Weights of a small transformer language model.
Training: a variant of Muon for these matrices, 123M tokens, 7532 steps.
MLP neurons of a small language model. Each row is named by its layer, matrix (gate and up: input weights) and neuron, and shows model dimensions 16-111. Each number is 128 + 32 x the weight over its row's rms, rounded and kept within 0 to 255. Numbers have three digits each. A neuron's up and down rows have the sign that makes its largest values positive.
After each neuron's rows, "fires after" lists the tokens most often just before its 100 highest values on Wikipedia text that the model never trained on. A number after a token or word is its count.

L11.gate39:122164136069115146109101165129147136199092145061107180162152114149143108145065077117122119144058095131092128046108147151083109125180099157090108116121109128156145162158152117181106076118153127111079176135083163173119091185130109179077127145096139155116136112149110112148160128176155103132
L11.up39:165141109161104137157153110087097181136169102117064164128150089163117181170084085153126136160160151214178132096095133150158176141071140161179199138148143114139154144138136148114064095165135118085126130207126208172126116120179138091144131130146089120138139124075114103139109064118108111190
fires after: " f" 19, " d" 12, " t" 9, " " 6, " g" 5, " v" 5

L9.gate227:107137106109130085103122147158138162150097164151115120173119137118122102111125148137127182145068088110093141116155115178120118153118107181148078159106105138073144163083132142195142113139132140184155177067109162108132176110145085152137172111109158124120139155154153095172062115070083091093
L9.up227:127110095155113190078137151107164170119084134145119136124058174121098063088147133132118148086096120139169151108076160179156134100122143167116136153100203065174149127116122095144058124123197087171121161145139141137071103153193139194138151134115149147102168152134107158129099175182085144165
fires after: " f" 27, " th" 15, "th" 11, "f" 11, "n" 4, " inv" 4

L8.gate263:094197159075121164126126133106101092161109109117157131146121097106175175118147119136193148110139084106102145154175134144054131157173089154104097071046149095108122142145096080167144125077108125079146098111127093140148117110114167142071071175104092143105121133091090147133068196130111118102
L8.up263:053149154129150122165099104048141072122128146122141139153073111097124104140070100149131102143142131093101133164120128170050143161173094153121129076074105138148182156117087133167117144073120106127120069126157140165113140161120148141130043183129110137098144109056106157182099171131160155089
fires after: " a" 17, " r" 11, " R" 11, " s" 8, " f" 6, " the" 6

L7.gate32:061120121150123072140101094146145129082189129103144157100147094075180135119110087060127119180082102123111079107193114173088094144171190113054076115065136106063096150124118153164088181109102157099164088139129094107123135089119078126080140133228076129124126142146093113136124125118188130141
L7.up32:119153102142147117184129047118077128086143131141095081136106103119089152134170132122135113131092209097165204072161111122127188149131109157154123143162181128113120161115164094137125141123146166144086125132122141141083177092163156097134140137099141100083145168169153125079119076116128179122
fires after: " la" 18, " w" 12, " F" 9, " l" 9, " gr" 8, " h" 7

L9.gate260:145106126127140097181107173110149148139114113059172188059118137152138135133084165085119131095063119073113098104127128092175142129073112099129157132146129137120121081158138109145148143119138132136144131137160182082170140115077142164166128126161082110135151143141155059136171082099118184221
L9.up260:109138142145073130132106172129109197115153095196165110147163152093127099129142150054116183074112148081123112115095075088135108150127142127117105136137191144158132115168160114069111088045167121153145114162116093130120109080155121187105131122096158082156149131156142113105119155115180147102
fires after: "S" 26, " as" 16, "che" 6, "v" 5, "at" 4

L6.gate67:134203116080093126081114133135158130063118164093101113150123141143128161081128177158160201130100082084090154115059146133142106151144112130130135111075139132169170184101113195131124101140128122089104113155133146103101136155106132126135115130177163082134114115137135099106076113134072104138
L6.up67:114085121135190099096173104128142147137051204167164075101148159075142145104180170132138134094141120102118171145133124122141155071126132088103161147163177185146116097107120151085143161137105103092085123124135163122197144111105080196157132127097150091063122114107129094135099104140142165148
fires after: " V" 26, " s" 10, "S" 8, "V" 6, " An" 6, " v" 6

L8.gate317:170106079056184179141202137166097203186144113109111125130054097131101156135108144116118100115157117129138102130133101116144161112123191113104049149142137111109146127162081118132134060152112155160081067131132116139184176143171155111152128112133097177115131060126124122066107119148193064132
L8.up317:107116122106054139129152093184080113110125107146108208211085167128128135140163114121156130160180100144127179109152174180070139083146141136144075142161094148121120110130125107118126119148164167151133171101093158131126097120153162173129146156129117162169126132134094152134161084154145051200
fires after: ".\n\n" 13, " (" 13, " \"" 12, "==" 12, "-" 6, "/" 6

L5.gate6:149108091168111126056139121179110122164146117086115127199106144147129157135141193151097159143142056136119076078087148099131103165131129106101094126082143184207085156112105189072158102106098130171083117123162147144112167192141154127186177169063171125069090089120171125079090138111114088098
L5.up6:176106040189105129165090153234065152161171139132127173151116213111080158103100134112135157141120115051138128156057082093134127180132109109141143091070103183141093123125141122098119108142118146164125137127129107139124145149203192141095163148140162157102059124107154140087098102169140095072
fires after: "/" 19, " f" 17, " " 16, "-" 6, "f" 5, " (" 5

L2.gate166:140159105120109149111123150151171154126169150139047126139155157163148093177127137127130177147100112140150045173149082126129135115178206153150136148174074155107127138127118121118100119114113149132100111173184147155106147124165130172118169146140149104103150083166150150119141114102109142126
L2.up166:111163104104174134129143043141086087117142092093099125084166122150143128100021057109104129109137114119137127149084108112145149132124141118113183160152121129084096037191128115155141174150142102158129080134163116117157142132158184163103057121114131176079154097038118087085112119084160173118
fires after: " B" 48, "B" 11, " g" 8, " C" 6, " c" 6

L10.gate203:133155095112161140124105176093140131077130123092151136130138173103165195127116145147081098096093125131102110147000149136141120138129178170124126098152108174172175109132122130155108133198148124149147132115121135099079193161082106112035164124110137117143118122157167120114107166093156175122
L10.up203:155114148188087100153103044125107096050102123109148101060112121117100061131148123154145135134177148081130148093128111163142163174101129187142129125094133127121159164130172131101133045140103115151060142146120156064132102104193086129119183128139074158124114091152124120162181156133195150148
fires after: " " 64, " t" 8, "ect" 7

L2.gate271:121144153162195139117165109155118154126102114146105117072157113110132065087139189145126179150115071156106140085139136161094181129091064159107152139112112108170130160140110168146174099166075149148152149101152136131118077094165107144096119159117145116117085129111173148160163136105151158088
L2.up271:134153072148126160152069113173130081103168143125090119088204126097123164108158107089108153114151133191110092154118140125142150092133138118145132149105084178123106135126094170138128209123144113129179162099094101169126117091095134142095132145151129175127069109145116206126171143082094166054
fires after: " st" 13, " r" 11, "r" 10, " B" 10, "b" 8, " P" 5

L6.gate73:129096173109153138136129112079169132127109128135082120121144195091110119139118166174156137156130092117128129136185145098143078148114121173130132184112153144163140191074083127144095152138139198107165165163171167173191147134066104111120091144128173134169086164081126101097103143182154159114
L6.up73:155101138121145083108119119147170127165137044153144191115090137094132087167126103146139129105131096097085152151135129088171148147101150186120154145110132149097151123078142159119209105152114069097152116193098095205125035119131087144130187117079122121152145190158200129123172095164100104128
fires after: "op" 14, "p" 12, "rop" 10, "ip" 10, " P" 7, "or" 6

L8.gate227:144116095110165153150094159096123121168151112104100125122126122102203206142108140177110158109122062072109183144126114085140099218162160187170108073111172173155158170198159116103174133151129104166128094105155096116136136120080146125154133118103169099145113127125170144075109175137145080096
L8.up227:136174093131102105143117090172130073105137194153119142162123121114117096166135103120139151159137096095144130143132159099134113168064141103075154177093130191157105122135164155107162092095144174086104209117112129121148114124109119151112088125096169095120067178065173134092109160149212159139
fires after: " " 50, "." 11, " e" 6, " re" 4

L2.gate309:127137071132125142141131115130135103093198122103073172216103089187093098177127098151139058117128133155142052097129139140132157150186105185104132087121080151075115149137097169143126090125078153115094123181108120117136149085060164101136162127113102127145148138102163136159206145108140147172
L2.up309:103105134151087153140140149086137085089149185147148144093079107166086124081099114132138081149113165160085145134131122104145063190138129136096166088143103147112084182088106162084101113138140101074083111125093083097211123145113173159184110133140140064137106146106169113140134122052160135084
fires after: " g" 33, " G" 30, "G" 5

L2.gate118:120129134065152113112147145090093154086138122130134089123152160109096125131073160093127177137124141175142099083166121138166157135144082072083145194209089142162121137156156138068152098102109165157212073102099141170130107167128113124131188153083121105073091095115106184125133111151112133131
L2.up118:121129155158213131106167155146103198132157168099106109157107131135105107115063133118139143131108062114135160144131150186102136136151090130114170132202118163175123102113123112054152133119183091089116066228148121111140151134153114196130109090127092159061125125076123130115084117113039160175
fires after: " S" 37, " s" 20, " M" 7, " H" 4, "S" 4, "b" 4

L2.gate47:121172163154060158131114155116246086171098107093139150192105135114128120155133129145164076114135118090079106164140135188156109157132088124091107154168114111171123191172131171159136142155146114145169171195168103150067137104101120124092129131136067145132119106102114156124098142159104113095
L2.up47:146105098188117164090152126101164174122177126120069121137109151150159171123106164149164149151100110096100125049067133132166150138152075150117159145138178112163133150098056152113111110196131142075137151134120118125104099118110156100139134154126136133135126094132130094189103105133115087118
fires after: " p" 21, " K" 19, " V" 11, " S" 9

L5.gate250:070132190129112173167115195131139117217098082124117136167149195093149097126155109061199132125082126131102136121140129117141122138109124119169117106103129125104146127128149199198095142092119143195153136088124051173160163118041071132130127153132150160140170136113095115138107183157125145089
L5.up250:092157106093063084147046107120167129133093134161163131131149140212119118097124123168130088115139123079060147130138158123139123151136114163136090113124105106088175120108124132115096148073160144142151191097086066114137089121117167177131134133183128158076178143110082113104107127089114120107
fires after: " in" 32, " st" 10, " and" 6, " St" 4

L9.gate45:106153141145144177190155146156089131123183158138068066104072079089099141108112123075110152148090147133112107141065180117162136109108130157100130151165162130135147159111078088103113158193148122163115110094115170107125171067094088142055169176150125138195135146165145133145111052144148099142
L9.up45:116152142165102144078181145098160091077151128133124132120123072115097150117184118101083194153150157133138139094127147135117161140123155137124123027050086122112137120142120138154116098115152108097159150200090143108096144127078105148115194101154132158139153069072092154160083165108120173142
fires after: " F" 18, " f" 12, " W" 8, " K" 8, " O" 8

L6.gate91:167118149065157176095166111128180106125119141173056141125118125120150122118138109142170062141082172071110158135095108104134094171138140126136124127160087152131126148102150112131159113176083162120125124136142139168115179117111148128120185178156135138124127179079142139152128100152171210099
L6.up91:136126160109132088180128142150068123101144101082169063158169154136149091120185127108139155160093128092118139099105116130145151112154149102148058184148085137117157149136136130126139136135197070134071167059072149096114111085167166105154091127123085190120138127126153130139150142155163124188
fires after: " st" 20, "st" 10, " St" 9, " be" 8, " ty" 5, " ob" 4

L10.gate0:111102110125173043137146164158158145110141070111096045142162101159128099153156147123154112167136148074121119221142105084074141141083107145148113190045160167115140182122169084142107137150161137089165110113152120117102112131153115092118107167163133140205139134066090159074145121138146137221
L10.up0:140092176120137171104122100132158115141157142102142161121134111196084085152141123139151148101132102177172095125140116140121163158078163167102068133160131133175158124182197097056154151076133085098112060153131155148126098091109129119140140181150165167112173146126117111104101138186163127141
fires after: " is" 32, " ar" 22, " Ar" 6

L2.gate212:171136088109083159081165067169076088066065158071133156163086088210104120135112117131096145159172143171133127066110092120096111186159156094100117137123120076137116122119087125153134101158102201133138085093149180098151192133125102124135105103114071113192121122134118134139132137163150125106
L2.up212:099097140115219123136172130160105121112121126163130062135119161149124135136139091163105135173118151143114155150138172055131150097155125121070111099104106105163115151151164107145127092060150147200142127124110185110136140146142106134128136125177131112139131130158107059151196144138138129113
fires after: " D" 30, "d" 17, " con" 15, "°" 8, " d" 5, "ch" 5

L7.gate81:122168101108089156099145187054121110131077083116145148127102122199153127103092135095105106138134151103132115130100133136140073155126147114191086141100141098116112119140104152165152094149162094087113125161103112096159126121140222138154161072129122136181203125094139128185202129145069144107
L7.up81:142140155095112106126148172110174114119123061161167121176078073188157155067140122144121064150137067144155135127161106141109129131089192173122140157120098112134154120144103169062160121179127145084144154148157145089142123110166160112159149113082082135143136096122160076164130142124110115112
fires after: " A" 19, " S" 9, " M" 9, " N" 5, " n" 5, " f" 5

L2.gate64:104120110146139151072154091125144158155136104164116079182147135035064144201104107120114206097143123080125185084127177126043224139100098148106137055110089135161170188125134125140150170115108153156126093110128103123106158144106146154078110118147083140097122198114131117139110157141092121111
L2.up64:107137181142156133125182081130110144174136063158164102075164156111112182125095122132135142141128169121147137072130173116072151122078116203154137120118135118117147046117120177163102092152108071213136180067090170146162149120129149170082132152095117103182137154071150121084137091135110093160
fires after: " f" 27, " d" 24, " F" 15, " D" 8, "f" 4

L6.gate33:127129106090104162138151127150160128131084104147175118110157110169153181134105182135123072145130132078080094116094202138115078167169125124133169120155147109129194167107106143081094098156116141144162137116168176083132142148152184094058095138135106132152138093108151127123169166158130090071
L6.up33:087160049136112037085133114157111193068115113184141087119082099086142161118147172104178144128171149126131115137049098134109106125139086126174188106150141173151104084149111094074084124121157179130163182192126159100093111134142170114170074138099127104132076149109170078150103180129144100170
fires after: " " 56, "===" 8, "===\n\n" 6, " =\n\n" 4, " a" 4

L5.gate152:132136079125112126174123123168156075150096144156122153156176071172145108168173134120116159146079148135060164108155154123107073058151133141100096096110141135110144159156097102182100161094121129160111160144117051091161140114119069122187115139133155161106136168171093149159164135096203116175
L5.up152:132175126191072145134138129147164071152090139157159108088123117118150127085127095150132127140129152113110183141123131134086213130130129112135082159135159104120085121124152134106136116086095149105191120127187096093095129160095132188173095112131184112111147167109111137170143191125177173161
fires after: " the" 20, " g" 11, " e" 9, " The" 6, "or" 5, " B" 5

L2.gate115:120167152106124083175133166165137148111161126102093092140043060115114177094108114145146061128116132128130133111148106145115133136061079096069161152164162110119126154164132138101155152127128130107116198159089164107063135080096118153124155099111175104078136086168133142177101089116122181133
L2.up115:122174153133166103178212116131162124129120134154095141138115182099183118130139092129122131140144141103097099123154133167154161122197056196185141166132099092146164148148197187154095110113152150136144120096100151182099078091133158118179181113144131166062133093115105113155081119159135085110
fires after: " w" 25, " r" 15, " b" 13, " F" 9, " f" 8, "w" 7

L8.gate226:078148096089104158121108136103165157112164091131111129140158097141076107134123108132130125073108076111143138229117133123086064073135150059184116130085151162088169142147149124141098140124117147125100135150194113108127128086128130131108103136160137112213108135135099108167137175134134115137
L8.up226:146074130148106094129104124133138101159100103087131149109126093063125143077094120096135153129139133084140122164096144132092089155114159106116181112128177141098162128130144099119174126145187055165122065132163142098105111171162197133139094100093067158083073097107109181133095159131170170173
fires after: " a" 34, " c" 13, " the" 6, "-" 6, " to" 5

L5.gate41:150165096224114143124158076132122150114142109130133089145064130118091125204136090175119111121095004130145125104081156134088169109143112169128132119153128119163090149140098143128096127151133156171186149105143145193102113125118144133149113116123150091170141110125155196127071141144192094133
L5.up41:102109132096093167151125154127124123123115144070134145123116109149110143107155058089170128095173061138166159100141141090138124124081140110151121084058086141091112121107116194107116197185139110161133173177115147124120053133187131134200142093099113124140132122106126148114131089231077143123
fires after: " Be" 14, " W" 14, " f" 11, " Wh" 10, " w" 7, " M" 6

L10.gate260:095152077117171148083092133153155144141064143141146131094177132137120099115090121082137157166058113108144047101136127135117100164154112150158115206121084141098110126109112124179149055137143116163107124082162172049142142134165155158153113096143123076086182104112148137151142056150130172164
L10.up260:068133178133147117121130113126169159177106143077044134147139127130123110150101087075116137159090111114188152123131153106104192173122119170153103164164130212134117103159168124147177134136116134081092121140136123159164131107118144136098173146141171088132130149106133182106137161096160083133
fires after: " b" 26, " s" 18, " th" 7, " d" 6, "b" 4, "re" 4

L2.gate179:159050128067102126127135093137168141058126106103139162170079059080115119152117156161131155104131090115132135191161111064114128083173129144123112121117145043138119126163080151175122137101107131127098104137097116151116129154071129061086066104082109155149139151134199178100076059134127155123
L2.up179:143104077098153100152101151111084113096082116042169142122092081141145105113121189143175128128109145146117154090102137145116124116140089183123132165145146094137183139140143150182153139049088108093152058169085129117187088148116129125114101116150126122124175136135135099128143095112144165184
fires after: " p" 14, " Comm" 13, " P" 11, " Mar" 6, "p" 6

L5.gate43:131140133142131140146132100202133136101122128064203148176082079131091120105194140124118151108130091134120131111162067166089095129118171148140125114155089152172103161156118131131116125109126136240153116078155107155078204126074166080137134160136139150067077092119123176157138219128070120048
L5.up43:203156119179134088187082096109095049126150135141156130171126128146114127159161125175138173165100126159094136102138133124137089203116123165120148192099144102159144173053137075195192117197075144186068088071175135110157124079119185156050110178085102160112139133145125112117168087138137148145
fires after: "-" 15, " (" 12, " G" 12, " Qu" 7, " " 7, " g" 5

L8.gate50:154125126204087135172180061147128149112149144088140141120118113086174145124122128142140118163052133123145149238113145119112133108161122113160129106092095127076072152151177142121118159142115126115078112134076111114119190155129149107078090170125147102098114089112121124120157159197122092109
L8.up50:159135114150098108153141121106104137051132085053139083169109119113131170094215171125104155127124168142149162136168090138132120121111167177081137169126136116136127154137197143136129108135131150124109135180117165127097106125170128095074083163136112124125106120124145107150146175095113125187
fires after: " " 45, "e" 7, " the" 5, "-" 4, " =\n\n" 4

L6.gate5:162108119133120055144201161153141158140170139159138148180094129155097143053113085106128163137106069074174114141153135171110166150084058189122096100188148125097136113136133113157115169136153154160127112086165147168116137077122164137190091130084119157186127167147156097128134105140113107148
L6.up5:060152115104082091101168150139161163135129139121127101141109106138153124105115116085136110130172103188150141151194134162159110138149080169132088161094115139143144129091102090178163132154127127160137144113136103157088148085158129174116102183151060100122111118024104071184164094166155168127
fires after: " w" 13, " W" 13, "f" 6, " f" 6, " ch" 6, " ex" 6

L11.gate94:108159114168034102142177124131124107122145143169151103109145114131093100127201143121174133107107147120105167132129116125172150154096154089162118134128118125163080169112093061141181180090122109133134157174171122113159133125097107244060155142061094121092131121143181109145129120143131128116
L11.up94:159173166146162108092097160150158120158144108119190048136128210138149122109101113131171174129154121141085080145090116162159109082123142172081100157108075171173084087130110116131157170101128088165173085080133139147095168092083098156155130132060135143154126110095148158117110074132165154166
fires after: "P" 26, "C" 17, " C" 10, "c" 8, "ic" 6

L5.gate318:113128082069102089120172187134173150107049126058175113136077145149124126137137172115135133118145104060134138100088169109089074139174119090179100145107189085141149127135178060102156144105114170108114140071084110141117156080145160113122130103118144065104107126157122160150122137163127135130
L5.up318:139115115147137052155132151116095154138106181124153101094091115171147124134123140110132141146117155135129078145139139146085185116132175141144091135120089181109140074082163150189073186108101131146085125122150154136084124129080136152137127118071129169103127081161091157171112110195068166107
fires after: " |" 31, "he" 8, "-" 8, " R" 7, " O" 6

L2.gate16:117174091158145171133092147131123117091116166143143078132091142116164138137162218146113130111142101107050124102125086076106116106161111143092133134140070112115156147168100090101122158233104050153132150122166131189088071069106140096162118103146131174100109093099113178138127091112103156087
L2.up16:156129133156133108121104155167130077099149140177196139129140110147127177146160143146101048094143091085084147099109076135175134114159124132131095108195156094148125123122098112106125175135103161165097140137148118058144139143142191159128113101129138142159093091155139133120080111122127095092
fires after: " V" 16, " N" 11, " I" 9, " S" 7, "sh" 5, "iam" 5

L2.gate298:100153181153131117181174142141121096121112094145063096108131091144100165134143137166158136132112102075094046089124138091092115145173146128132119119177128153148144135122165165156132099151115114241145139160102113119136190141104134110122118109144124122122142152147082144098171124136080106107
L2.up298:086127139106148098125121154174101163188078161120106071043095145178108145072099116112091138111147069095185112091072157117148082177132121147166087141107139162206133127117128137180179177156097153155080150088130140134135134118136134132135141205131171106117160076155071083128049116128124113127
fires after: " |" 38, "-" 25, " (" 7

L2.gate140:138136187139170161162135180156112173091123163118054108102141122149176162159137109127078107109093093075107136070163117133209151115173124133091093128205108123150110164193109142137090125177132152174073179154136120141146132135112153096110144103103136147131086132167105141138119104100165095105
L2.up140:190075144094126095117143126157030171124121163125108125087162138158110144127153097112153133075068117140116148116157140107155149095133077169171155128077141150139096161187169132133125183193123113135127137112057143111162076126110175136089118140123122097168136203200072098142088087151149151187
fires after: " " 72, " (" 13, "–" 5

L2.gate125:149153113156077096127128171122126131089147118137100084154124118156141181178105118140156171115065067094143137109110134161125123136141130105109129143083086128161100092181103128084170183151104113111150167155138139094163161136090062158132135087111107098145155125123178150105141063126131115137
L2.up125:114171119102106133113073099097134075117075100127074113075140131159086128068182114113143135139216090159116186132125148141152096122088132155183131160070142097095122067180091111100153140077108125131226171164209169145126159144090175167089139097159095155120140138098098139181113133139119138093
fires after: " Ch" 39, " A" 19, " C" 18, " G" 4, " c" 4

L6.gate313:092163076098118075112130116094134134166106122153113091123071140060154098091141098129152103076132193089177072082109175136112142105201112136147117121078078118117115127149209094153135130078162125122092136120108096127136070110112081137133124167153135129130102145132081174127127162143094097114
L6.up313:123172140119181142124137169093153104084142160152102154148150148148106092124085129154137081135155152028077220125153167142068104160168111113157134131125137116175079107177127088126098057131110079100159126161086123078130097108108142129147101133092034122068138140072136175183131151102152073097
fires after: "s" 21, "on" 9, "ens" 9, " Is" 8, "l" 7, "uss" 4

L2.gate45:152088160132114147077068142115155135058136062144150184111112077160135158092132195142070137098140104113096111124149120119057104145123169158104148101069166145187138113086169117121105118133133080179140121138092154107103108092116165165137154072094128100130117095133109099108124094163100134093
L2.up45:082178140119108151129153112149152115143170110130136163126126090140112118075140121110143098151071144112068160107145153179166137149099176218142162141092113138167173192173077112100106146131178140098145159126109096117115116063147139157109133135146140157091181126106141087116102152151133058153
fires after: " N" 17, " F" 15, " f" 11, " A" 9, " n" 8, " se" 4

L6.gate192:126089075161098142134149143081164146112090100160161147146145100126155113151131085075122149137118115135144154146146118160035122140159158117078083071147132147170104138160076151178111191116124173108111024126104111131138100120115097125067166133194113149111073141052178152119123096141180128122
L6.up192:131155121091163146145077121222146144107106149140098108139127135110155100204120082122194163146114136153082132103085188105159081146171113164126098134115139167112151123132073160116074144140069119134120137063133148111163074137080128085118154162082145129088109149161102143143106107087128098066
fires after: " h" 17, " f" 16, " s" 9, " w" 9, "urr" 8, "re" 7

L5.gate317:138168134165106105101104121215166105129120092104121110157116112137109111124103143147181113128134093086112112061136192060120058190116088127108121094073142170183097098153127147130122120139128109100096143128142151099154134102127180146100102110097135132122090118108182116102165138099101145095
L5.up317:122153133159125110173160163129131053199032145091128171094110108156129115094149159091045147137181155128161184114065117121157137127064131097080159083170134185153100116039095148171120108120165124193144127081119131178122118094145085114140150103146132133074056123100117097139100159148122118080
fires after: " |" 34, "-" 10, " (" 7, " D" 6, ";" 5

L9.gate15:090141115135157135137125161175145042125040189119104118093129153105169128127155078093129153115103154083164114069106136139046162094074092116138111152101104123141117111155151155139185120186202170133128134121137116107137109114129092172053102137138124168112113119251116116184155155124119110112
L9.up15:073128100186154187179158142107111118148126139043174134152090146104118084083127107134130107111076114116099051151150179094084154082143134179136094176121099104143122100154174190128120145118117128167070180093149128133144131105108103143099073146091158123137111191180155160178099103145138131091
fires after: " in" 30, " the" 9, " App" 7, " fin" 6, "ra" 6, "ar" 5

L9.gate145:074159168190114143149184150109116119090124100122151113121149134093140144147101152135127084146092117050127115111141117119112096138124072100085109132095149119123091147143155082144158194118068119112156092074139124191127088143119108150073173141153133041200105146136194223074118122111156123136
L9.up145:091103129152214117148165171074086084152124122131146111144103199162138174103118199085073117105149150136161168129103098149113154164073131110206134128134107140107155094158126116197161151163149074140094068103111144104143155087136071171133147108109098139130120111111142140119073167103123125124
fires after: " be" 14, " w" 13, " Cl" 12, " gr" 9, " cl" 6, " pr" 5

L2.gate173:137132165205140096180155085119098107136126118189158121164116120180089167112115126115141126130112158193089137211145081072161080169133103130116150112091114150122105104089141152167130116131138114139127124154200110105194113148154107102158088095208137103148129124161125143105101159136120193102
L2.up173:137156123152172124158172141065081127122142112128165153114058107088171121125116110148063153088154123123117143134144121063189099129099128128174202124061189176115068175127151095161097112124125094118104082158114101071145090036185137128109203097116112136164167108114112136107146100150152133109
fires after: " known" 13, " N" 12, " ed" 11, " F" 11, " design" 9, " add" 7

L13.gate116:167169158151144122116181112135135077091142127141119128136168132124117149124123098135117099087054148091066099090072142175152108145148129094136097112138115178097171157138097085128130156192136190091138238108065127152093163152121117103100129146116189065088165104123112140120149134185173136131
L13.up116:095115095093206095093111105120146189147132142112096104114154071168146174116144172127119176123095136121080130148083152151155127121144117096146105100144106151116078141127141118111081149130130103224105102146089074052128150124115172099087126124092126090169131132080127129122112126115168198160
fires after: " " 62, " (" 31

L2.gate231:191114121184050163097093135148150083085180123149154124130099116154086093130104116138141123079130109105174130159157160147092180171113126155077122139112095102156099155184122122121114132119152145133088146087063163146116134132131109133069139102111126157137158126162137132144132078156133148125
L2.up231:088177158164069150164151144184090100103123177135144126159174119092129175097149129103211132133169199117103029178067103118160113141099134095106154194145097128110094092125191132103154171101155196215154115158099115117132117107100105113128157153137129217120121081104105123133197106137153143098
fires after: " c" 28, " C" 24, "C" 14, "c" 9, " Con" 5, " Pro" 5

L5.gate12:128136097099077063134154121085108126080163154084134176161074155192150139171212116146140114121112125116162174136093127164166158111146156152129119121142149125107087200205121156092055088133102158133139120077118133154100118179110159144093174115146121089107155126109186180138157147127131123105
L5.up12:103113120151150131116078121159107190135157160120104067119134089151088173048127154108112119163117131213182122148182168133071124141092176139137204118086152128095063091139135132114120130156056098127132133108140098117122136114147156188060120134123120114118070094138175147121172177120135156136
fires after: " " 24, "-" 16, " t" 13, " W" 13, " (" 5

L10.gate283:164116115127111093207125076165148161106095142095123113115087099116142157115140096166102139147132193136138079141088121150102075098200143134136169159133088143103127141081152155212094067176113155152142129140068171152155044180126144138097184086163181103166144128145112132119157110099122142156
L10.up283:171136159157193179140113134113119138103113086148095071195148139093150201139086135147105075140117111143093099130112128180121078160153118098166142150151134161158204182112132136172072136125103157119119087169146091098129123095111125071105149117119173156184096099102147138081161120156170140125
fires after: " " 52, " t" 10, "–" 7, "20" 5, "30" 5

L2.gate3:095125124049097119180168109080076106167103101101157118110126138174103141149163117169085088107144115139127080139095159138116131143182145124123117171087116162091148138123077143151122168140090138153107185093181129157079167145098072131059155113124143106133157118114092116140160110083155107111
L2.up3:117122155128106100109108108087135118167073109114166137027159162172213097126107155116122075151157105110117131064095092165145164147125107185200164121161116160121163100191138094117150128110156070116109146102167130108087149132088111187092189124165063140134150140091120141104130141097177201113
fires after: " Ch" 16, "ist" 14, "ourn" 7, " pr" 6, " st" 6, " St" 6

L7.gate76:133109148104092105158212117082148152138119153140093158137146111129095161136173158134116084151111055072158144087153126076120147113185141158123170081120138136105098157128159151101124139148118108108185108117141154198107043140122173113095123176144115133133168071150118175115098153106084081106
L7.up76:086163138184133140140100165089101099114114144145103085127149080143160149162139092135113115223162136148116099132081090114148146119101056119115192116144111119128152108132189144127149125059124079089168064141159123201117164180110155104156126170172129134125110104115190120141082124102152189146
fires after: " W" 16, " gr" 12, "en" 10, " w" 6, "un" 4, "gr" 4

L7.gate100:155126138074101094097121089152107196132150089152138173151121094140105128169219125122144050156104128133133129069131113175086140141144088144132151116178051147118124167118107195144113069149114125125130162105162128128118149138108100143100106133134143127108120101093151163133116112174132143125
L7.up100:123116144138119083140073132203131137148126117127089081154126169134136130166118119116123067126129135133155125099169182180114154153128167167118193152203128163119156181147037115125128157116143130123140162107197189159085167141100095134137192127128097142053167160090089132140076133110072108108
fires after: ".\n\n" 19, " d" 11, " k" 8, "k" 7, " p" 6

L2.gate210:094138055112123154148125123053090101103166121118123086148132078131113181104175124144130126096162108143144182160159117125106065096160120135149158092157140132052092152167131128141108168166163081127138093188114054125141138109116162175112192082125102165092139111142088154143133154145168213077
L2.up210:137122125196130143106176116082124088099136118109123142126157129150165142108156122117118132114109143125118112103185146074215159139130150150146192103114128145119172157084063131141141133128114081089164124134063149120167170085119051093136123152175136100114081154141148138099148148158097049169
fires after: " N" 25, " n" 18, " ed" 11, " publ" 7, " St" 5, " R" 5

L5.gate0:126117131133149095118126101179120101101154124116141103158136149083138134181142123129144089110087149081122126135156114168152093139101089084168185098147125104114103118137154087145102191149152057094129098108138177127055138118140125164134169076163124125155112132160110156198094133116093134148
L5.up0:145156121116119093122173149133124106129154162099173099095078179115121085116149130133136069141111103117116121128169163115144139097151141128166155096123175159072115139110120081135066173127163123073113115102081152130120124107155130162124127147111082185128149161212199181102175164164100145113
fires after: "," 37, "s" 10, " S" 6, " he" 5, " Qu" 4

L5.gate284:083106134074084100119104169066148089120149156122128083092097129050157077161119179078117089144111141109181175097153147108083185094101123136128144119093118150169132142141143083122139157139175075117103126100151149116198103057119116109136117108101127112121100109139147107138123089157139198171
L5.up284:144070188117095114116124037090137137113093177136154110121095109088125168177058115152143129143108110141130123058149178120136157117157101104191181126125099100131105098081191080137112114129166103130115075141066107094113114077112113151131106078103051118141148083129171119118134145174084072103
fires after: " Port" 15, " D" 11, " Is" 8, " S" 8, " d" 6, "s" 6

L6.gate160:123139136162174074117158169090101120111152117166142091107090120119119164072096142132129078137129132134107086185117116156151108102149161137075108125150103118106078189131140070135194193109120114146133156139151120112115169111096111083185134169213118132130122124077134134081068171140087121138
L6.up160:074122195101170152088134102183164114145130154142080120074156139156141115108196107193085127190116097149116099104121111119176158094101126125096092146142094166191113133186118022155127171126140130138130156162158180131147185109127157120165144041121116126151142145192126153144123123100085100144
fires after: "E" 16, " C" 14, " Ar" 11, " ar" 10, " s" 8, " N" 8